{
  "n_layer": 10,
  "d_model": 320,
  "n_head": 5,
  "n_kv_head": 1,
  "head_dim": 64,
  "d_mlp": 832,
  "vocab_size": 2048,
  "activation": "swiglu",
  "norm": "layernorm",
  "norm_place": "pre",
  "norm_eps": 1e-05,
  "positions": "rope",
  "rope_base": 2790.0,
  "rope_fraction": 1.0,
  "qk_norm": false,
  "attn_scale": 0.125,
  "bias": "none",
  "tie_embeddings": false,
  "parallel_block": false,
  "init": "uniform",
  "init_std_qkv": 0.033,
  "init_std_o": 0.0,
  "init_std_up": 0.033,
  "init_std_down": 0.0,
  "optimizer": "adamw",
  "lr": 0.00111,
  "beta1": 0.9,
  "beta2": 0.98,
  "weight_decay": 0.18,
  "lr_head": 0.00646,
  "grad_clip": 2.0,
  "warmup_steps": 423,
  "schedule": "wsd",
  "decay_fraction": 1.0,
  "decay_shape": "linear",
  "final_lr_fraction": 0.0,
  "batch_tokens": 32768,
  "seq_len": 512,
  "doc_mask": true,
  "train_tokens": 171900000,
  "steps": 5246,
  "dataset": "wikipedia_en"
}
MLP neurons of a small language model. Each row is named by its layer, matrix (gate and up: input weights; down: output weights) and neuron, and shows model dimensions 208-303. Each number is 128 + 24 x the weight over its row's rms, rounded and kept within 0 to 255. Numbers have three digits each. A neuron's up and down rows have the sign that makes its largest values positive.
After each neuron's rows, "fires in" lists the words (lower case) most often at its 100 highest values on Wikipedia text that the model never trained on. A number after a token or word is its count.

L3.gate318:108180142130107124166134157121162126144120110117099132134149159137134152139122141117121115082097152096097128127135138130126118093155146145154155128141107125147139135151131099153128109115159127108138154167136109115160117123147150113171117133081083155116149077108128106133085137070143094137
L3.up318:134118113135115132151145141121133115162134139129122119125143135120161129127100135113143119148144174106155091127149120193124105132149138141173169125101119152125162141133099135116118135143106137167125114152133109141101142157122119138122087150102171108145113146148153115142127155113144149124
L3.down318:078083124105111153138102160126125097133129156108122139172139112186128092121134163131109111118131155137118135140159184137143138107097140148128165126134077121155147137104131146176083143123151128126122152110124146137139139106139099091152150146124101106154119129131156136118134122098111177103
fires in: "two" 15, "or" 12, "major" 10, "other" 9, "multiple" 7, "some" 7

L6.gate56:126118098119133144128152106114130142122101109120175148162116125131122111126129103093109120134130080126136134178138093108169145152144141157143122146130113121155120113129114157079086082127109107115148151145136154110173150114135097106119098110129120175155136184155161163117087118138126113119
L6.up56:118125088140129125092146191072147096110140108143150183100126125166162120118150099133086137144157081106089137119156148135116074127103129171128135105146096162118114123085174106129144128128161137111121123153123129100089160178127118154125153112120110141102167122143118146102148116122163130103
L6.down56:106090130156125113115082129095146189119123128139137121148155120118170130151120155122184165106125121172154162089142078157138135133139132128127087152097159129149143132162117132123109120085158157140146129135117155100097133080112156141162065146137138153152147172140105161119131132127113153096
fires in: "a" 31, "policies" 8, "mexico" 7, "policy" 6, "positive" 4

L3.gate248:102101131149117143141074102125111148107170079135149170130104120120079112143141100136106109165134165090109144117167137138083105136092142128150105151168143125145163200136112111084137139081108140120142102198132137154145113139129107113120120104134113126148090181139121110086174088082112150110
L3.up248:119142096124116187192107117103097162138114111131117124104159126148153142153089132096094079126124108100106176134135125112136119179157137160145151113121138135110145129120094128070163163135104147074149138120147112165128112112152145088116144099137102151140084153125118102095103123128082143069
L3.down248:141179130097142188172131103107134115143129144105152098160116119123162172100124103092133119128136128125121092140124134087132115124168126163173114114096115155117132158108162159140117121109117119082114157130135133149121128118072123123086143118139101146090125131110151090151083130135086111114
fires in: "he" 37, "she" 11, "it" 8, "performance" 7, "force" 5, "united" 5

L3.gate272:102125145120080119136097132106170167121097156150114092132131173174122133108114121069107149138126162100078172120114102113145101100114127125069162091122158100091135127117143155113155155152141156096135141158151128169124143132159111131169129126091156070137112118160122137128095115125125139108
L3.up272:112117116097181087134127136109155145131140153162100106145105175131113135147113166127137145118095164106101135094118062170141116100126140164099113097158098109110138126110106142175136115136120131111151147203173159128136099114122155081154099152103162127113130141140102124160088133138122109140
L3.down272:112124123127133122137104074125150149111136079120172148094122129125139122116111093163118114142122110104142133083104170115135122143110115142125123134133116112139119104125119150146134152159114117138164150103112106150143137143126127140137105118141105108166193140109133111151199135121117162154
fires in: "a" 73

L3.gate293:114186107093135124165126118143145116172127148095115109117123128137107113153135131107109095147108096141120162131114159114114093105131110148156108119140105120149155100144167164144139130091121100103119167152132123170117146135120109121097103126124163131125133063113117120124082090120101126095
L3.up293:117123131113113133157121116080162111154141121137161168122080131111123097115090163102121114108127118093127173127123137132154094132103137133120131141095141114148133131153148106149153095105115119157157098140119123121165142153120083103157110128106157084125113146172094110149119088102100137133
L3.down293:139131121140145134092098098086130133111148084141138169161139094141116083112099133187098124109119110123129116106110182151108121129154142177084155124138117100142117111096115129136145129125146130151133111149129114153118162160139084091103123125163153132132098170068135164135158144114072125158
fires in: "0" 19, "goals" 11, "we" 7, "a" 7, "playing" 5, "1" 4

L2.gate313:134106107070136106126130181087102110150148115120149116096135142088130113095097126122101130100153146138125132121131134104149171142172098094128182146140091144141112115092104165141078078157120121115156157132099157089132128135138146099155090136163174148131159092105164084114146093095133140103
L2.up313:090140121109116125137106097100145100126129106141155125130102159124094117111118158106106135138133092128103087072106147161096112080088095148130132146149134157133124153157124122119170180111131130099128113097159160143131123137170150105142112104148075139113132106098108135173134134133164165108
L2.down313:179106127127121116130142133110139099141130092152140144110115094133125166118167137113087169123065144153160123145132101136123127125103122136120149143125138159087099160166165066163128164124115114145144133122140166082128113155089082130114115132138137109182148145128154143116133145129120161164
fires in: "most" 14, "more" 12, "career" 11, "main" 9, "early" 7

L3.gate410:077140140093098142148104116091168118156173164110105079148108163124085144119127117100122085159144150145139177140154129150151088092154103123155108128108117153109134114149135160163146127178129098099136123130123097121121132130111069105151099122145131074107143111150119157124089147122126112141
L3.up410:139109124155108140164130136189115145100117094083176160096140127118134129148141112128125115138063121131129167123125122133116136145134097122090143142132137141096112157147135127144132152164149158096151127128139090108166115138131124094080121135153119127126112160123115134137088146084160169079
L3.down410:174161148122131131092146070143158107153148081139125148124137121131124122131152112105115137135119073136076114121120114136119139108145121113137144142170147137145083172120098126117152098158177074147114084125153147117129108155193131136114099148094151107131139131100120127141133092106083101119
fires in: "goals" 33, "0" 17, "against" 6, "on" 6, "for" 5, "at" 5

L3.gate448:104125120127104123114147151125172130089166091160126116134099132155092083143135117144138124096093120106135089138138189151125125139158142144124161104080159101145131136143135120134142128108169113151085119143145104161127088136109114129136113122097180123129145151134118139116116127159150097153
L3.up448:137125175168083109138134139104155097096114103130118141156080101127136118117122171126130154114170117121116106086133160116124129108155157125118153142094123117156127122098120157136129164112144096116090112089110148150131080108136122125135125156151142098145166164104106137130119108149190149131
L3.down448:132154116172107078124136149124113100139083138120137134184114133110113152144113161090143097135146115132128154087103158162117127100126136099157140133130132094185135113148134164122141173107124110123139158085110118119139092073105140123175133109151098142156136112149103131122110119131128130143
fires in: "a" 22, "an" 12, "made" 11, "after" 5, "closed" 4

L6.gate207:132096110131101108149161122135180111109079073103107093145120129156103144103127137151134132111144142175134131145103099118123131128162163181097129119153133081128148141125135153131112111097082125140124130104148112129082161134159156121159085125107110143131110098106122126147105152180148157139
L6.up207:095097130118130112111099132140125157109102108130110116135142090086146150133101164123146165137155088164143093110067132122161177072123140131082169155133129091142104178135094143119118131139150137143150112127121140159122117135172116092123134177128126128104131142130147132111105098130102151132
L6.down207:130157163125140145165136145112095094127133115087148145177158113169133144116126126114133118106153119149115052140106125182127127125137113145093145101133156155123131120122155110139101106122101125139140120135129135128146144073149074115079135129098137152169129136131119147136130161140152140101
fires in: "a" 92, "la" 4

L3.gate70:136174142120117115131156106130094105170164153115116113102143135160108099148115148126143085132146119133142136150115090141131096135125103103138127155111143129127149111129165131125092102158105171144173125126175159157125128142160160107136128136101143113162147099094144143157100133145095114082
L3.up70:130102118127119124123153085131158131154137132119110158112093085169120125137140100142146123141119066115197123099174093142118153155152140110155130124129166107172103140126141117091179079149117139116083119109085133111131126112136131139078171172134113119094171150174098147108105112158119118172
L3.down70:131146117110123153145161130120139133138162115122110138152142128127084118093147126126114121023100113122108131133187168146118100135166092115125083111158105091160180093116179136148103152135150113121143137139166149166122123089129120091105105138146166124133102120104115083140058116140157149112
fires in: "we" 23, "to" 16, "lee" 5, "see" 5, "a" 5, "me" 4

L2.gate185:126099102182138151158117144182127098124141159124169148143132087084103110140125110203156125154109126133126086156138090108091130096142107147147094110160108136140151126142100147113174153083127115151141148132107108112142122166179073134120107124135164195130123115150130127099162115129166146085
L2.up185:160138148160144120141105127116145113087128156119131124120134123145072113139171148127114072099110128153120140111101118141117094100104134135107106114140131138124133087146151180099137164087176117125093122145152097138146124129131109161113141124142098164151136140099150162090096129118117137111
L2.down185:149160154152122151096150179068116151138119155142142110111141131121098140058139126072173132104152136103108156094129150158114130122131105124105160110133109111120099146134140158142132088107116149100088106145127127130142151094141089120133112122159106147175154142071130086137128102127079117125
fires in: "he" 24, "guitar" 16, "you" 7, "she" 6, "begun" 5, "men" 4

L3.gate648:106140104088146118147120186129140095103109141137118091153096135077117142139116159118091061101119118151125122112137166165126131097159127110092170096152146130148084120161121140103122154164151098131144096096117097137158132114156165145153083126140151101167154124086147164120121159122094081153
L3.up648:130096132132142111139109106118159127134149124127133147102085137124146106134141107120115147137115136125141087165118174133106115130146174140142151173097098093105089136118126157164157122159144125123119093124125161115158127126121183107132157151130125099116143162091077103129150126142131112155
L3.down648:114151111121139119104144163128143141093145115207121153165136117126093121103104175131097149084113141137094090091099134151119103127158142119081174093100146156090128155164142090134141138130140129129105137101118100089147114172150113145144126108131133108174110116131169159135140130153151116155
fires in: "its" 62, "a" 17, "any" 7

L2.gate30:126106162120121118176125104139181129150183145109131110171106148112133108130147147067103165158128183113159131119127093160170131109129099097126106132146130136162101122150172146157123116067131122090083146133140136120104161157159088128166097150107092096106121109161153126112125120105133155093
L2.up30:133106076110130150136127132150116076113129113122136136109124082103083107126122107091135132160111163134119126162099159131138131109126156146142146131133162107121117147164109107156106173149140067152110128077131092132122130113115184139161109155098165131148135144124154120149129134081172164082
L2.down30:142099082144132126140137146168113153121095144114111108080126134138130132141117116102144120111173142160127057116173134156148091152104136173150142102152130113164106160102111142119100124135111122127070092121145114129117160153166137124087121130125132153159099132087156143154160104162157154154
fires in: "or" 52, "also" 28, "even" 7

L2.gate405:080113175145101102151101121118156170126101136149130150101173140118110139174146147104090105145095110106087149106146118129190119129149094123179097174125151121117113109113157152113124082150120136135145120178131105142115115114162163119145143169106161070133160111136141115089137114116135091125
L2.up405:158130131141155135186096175143115109158142125157143098155109139091105084139127127125152137132178098103134099120146124105158133116097135152149150125142151159074154131153097151155126096162141076116108142137155082132130127106100159127126106104131140120154163149134168131157161111131114124112
L2.down405:129124106146142127147099112159087109100078115139158116122147142148130092086145134160127111140187089102155115133123144111134106139136122125114151112168101139080139157149100171143152142130139104119096112112123115141151132103117123158127132186091143106147138126103148126147165130156130126108
fires in: "can" 19, "or" 10, "could" 9, "ranked" 4, "branch" 4, "government" 4

L2.gate387:139123132166136125126096135112104119166119120116115119147121150131149128148153105117125124147110111111129092137121092110111116137087098115151131140091110105146143118166099096087154125112064157124101144111111090125120146127093137124123096111105138197134104121123102079140108126144162144067
L2.up387:085099173125118106118132134162153103166139156114125127120113129110091136125157148147161108166154082151148071145079122122111079145123107130137111115102121103139158093137121066125158125123109143122089092145137152119155114172113117107090122103127134149125103093120159101115159092127109156145
L2.down387:087106123145141143130136164126124125136140117104118157153121180149100144113138101137119117128136060111137096158112132203161124121147126145119123129120118105152155099117109084082186114150107123130119100162106118135150126166068114097175170116149110080113076133146099078131135119094129121119
fires in: "when" 27, "if" 7, "while" 6, "with" 6, "but" 5, "because" 5

L6.gate377:152102115169131134127118144116092064155130071143100178140161141107095116102160150181114129094129139115134084113134150149128116161122136157164139144139126122148166124129117117128136136164108134155171064119094104113118177138140129104131100178117137129146146118095127095127155145160152095169
L6.up377:109114156097140145118107164093127140097158133075116130143130140111175112105171129100136115143154097143144105074149138099093124084157132122125176153140115142135098145107132128139143096102152132120144110126188126103137185127154157130115134156144162071146146180140180125136103076135120115147
L6.down377:176109136139174167136115109144075136181172105152139127151149156135130173120112138116090144112105127117125164146096117125095131116170169091127141141149141102182113161170163150114136113123091139148151150151121138128152111086096125125103100155114131142177110073136096135176139173131123152140
fires in: "a" 39, "most" 10, "2" 9

L6.gate277:103143131120134129157125155142143129160133114131119170101107112134115120123097137167158117093139140118104120093167121148126162122173090122128179113122103109151133136083131127119149096123123112185106145100125138175124144123078104123101144145155157120110099120113120107121187133164126119117
L6.up277:120149171098104104155119125127089120104131145122148121115148141146124162105168127093053156129124101137130145110160144124133113149133132151123130125118140131147115082125149119104114115110070088121121123114143135113153120120111143143183111137129138142163082149148132138153138166122135140088
L6.down277:086163152148110127149118100155137138127125144111095137160142143128135136140113108127096157088092114126104121156102141136102129149181146130136110091137151149141116139101097159081130085137111138126114142119099145101102114061152134090145142154127150169180079167080121149151096107153113111105
fires in: "s" 39, "a" 21, "an" 5, "liberal" 5, "his" 4

L3.gate737:110135152133098144136122101116170087151135154096085100109120135096139164135126123096128107148114121157147133141154119122108103143139089157166118090112126093121090099119103124160138107110083148112115160172139134123158131149119115114130151124125130136124137100104122094132111112127138184049
L3.up737:122115166180128149123126135122088088121170151109140136115093088118109144152108119161102137152146105153169095113134127115157124156100075123123130146121114119158154166150124146091138095110119134136130086141108146157142153115133105091093188140150113128143118135097100094176158132133164129108
L3.down737:127135166116101149127152167146128117120093107071159172147114121198127168145118119130092115155124084128141126138148117151142138093101109138131142120111149117149101095147186117102153127118139108108109147127127129151130129157120076117165170172085150106106120129160128143128089131118104100152
fires in: "we" 24, "t" 17, "when" 9, "what" 6, "ve" 5

L2.gate219:138126125158095160137110169083164102148131182103117141088144118138095143139162091094143064138109095126159107122142113143147065121152084112121113176096127158125101100166171133134177098113106114140143176148118129125146137126118147122097163122100099135115131123150108085138146175154136146110
L2.up219:091095131116119147126127172115137154146122111123117143091138146173144155167140086128150108110162094125116112176103109180132149129123077133103146146108127144134130120122162119106182091118147154051129126087106119111098131158085129108084117122109114133126120114131100089131109141105131121138
L2.down219:120183149100124156071135133160135161108137128104145115210138122166100124161121137122118120122102132117148124143128094132160132112153148151115123121131102111184148128124163111136155119119154046112106117174108140132088099113107120125164137131095060128120124117129136069164167127112126141135
fires in: "when" 26, "because" 20, "as" 12, "while" 6, "yet" 5, "t" 5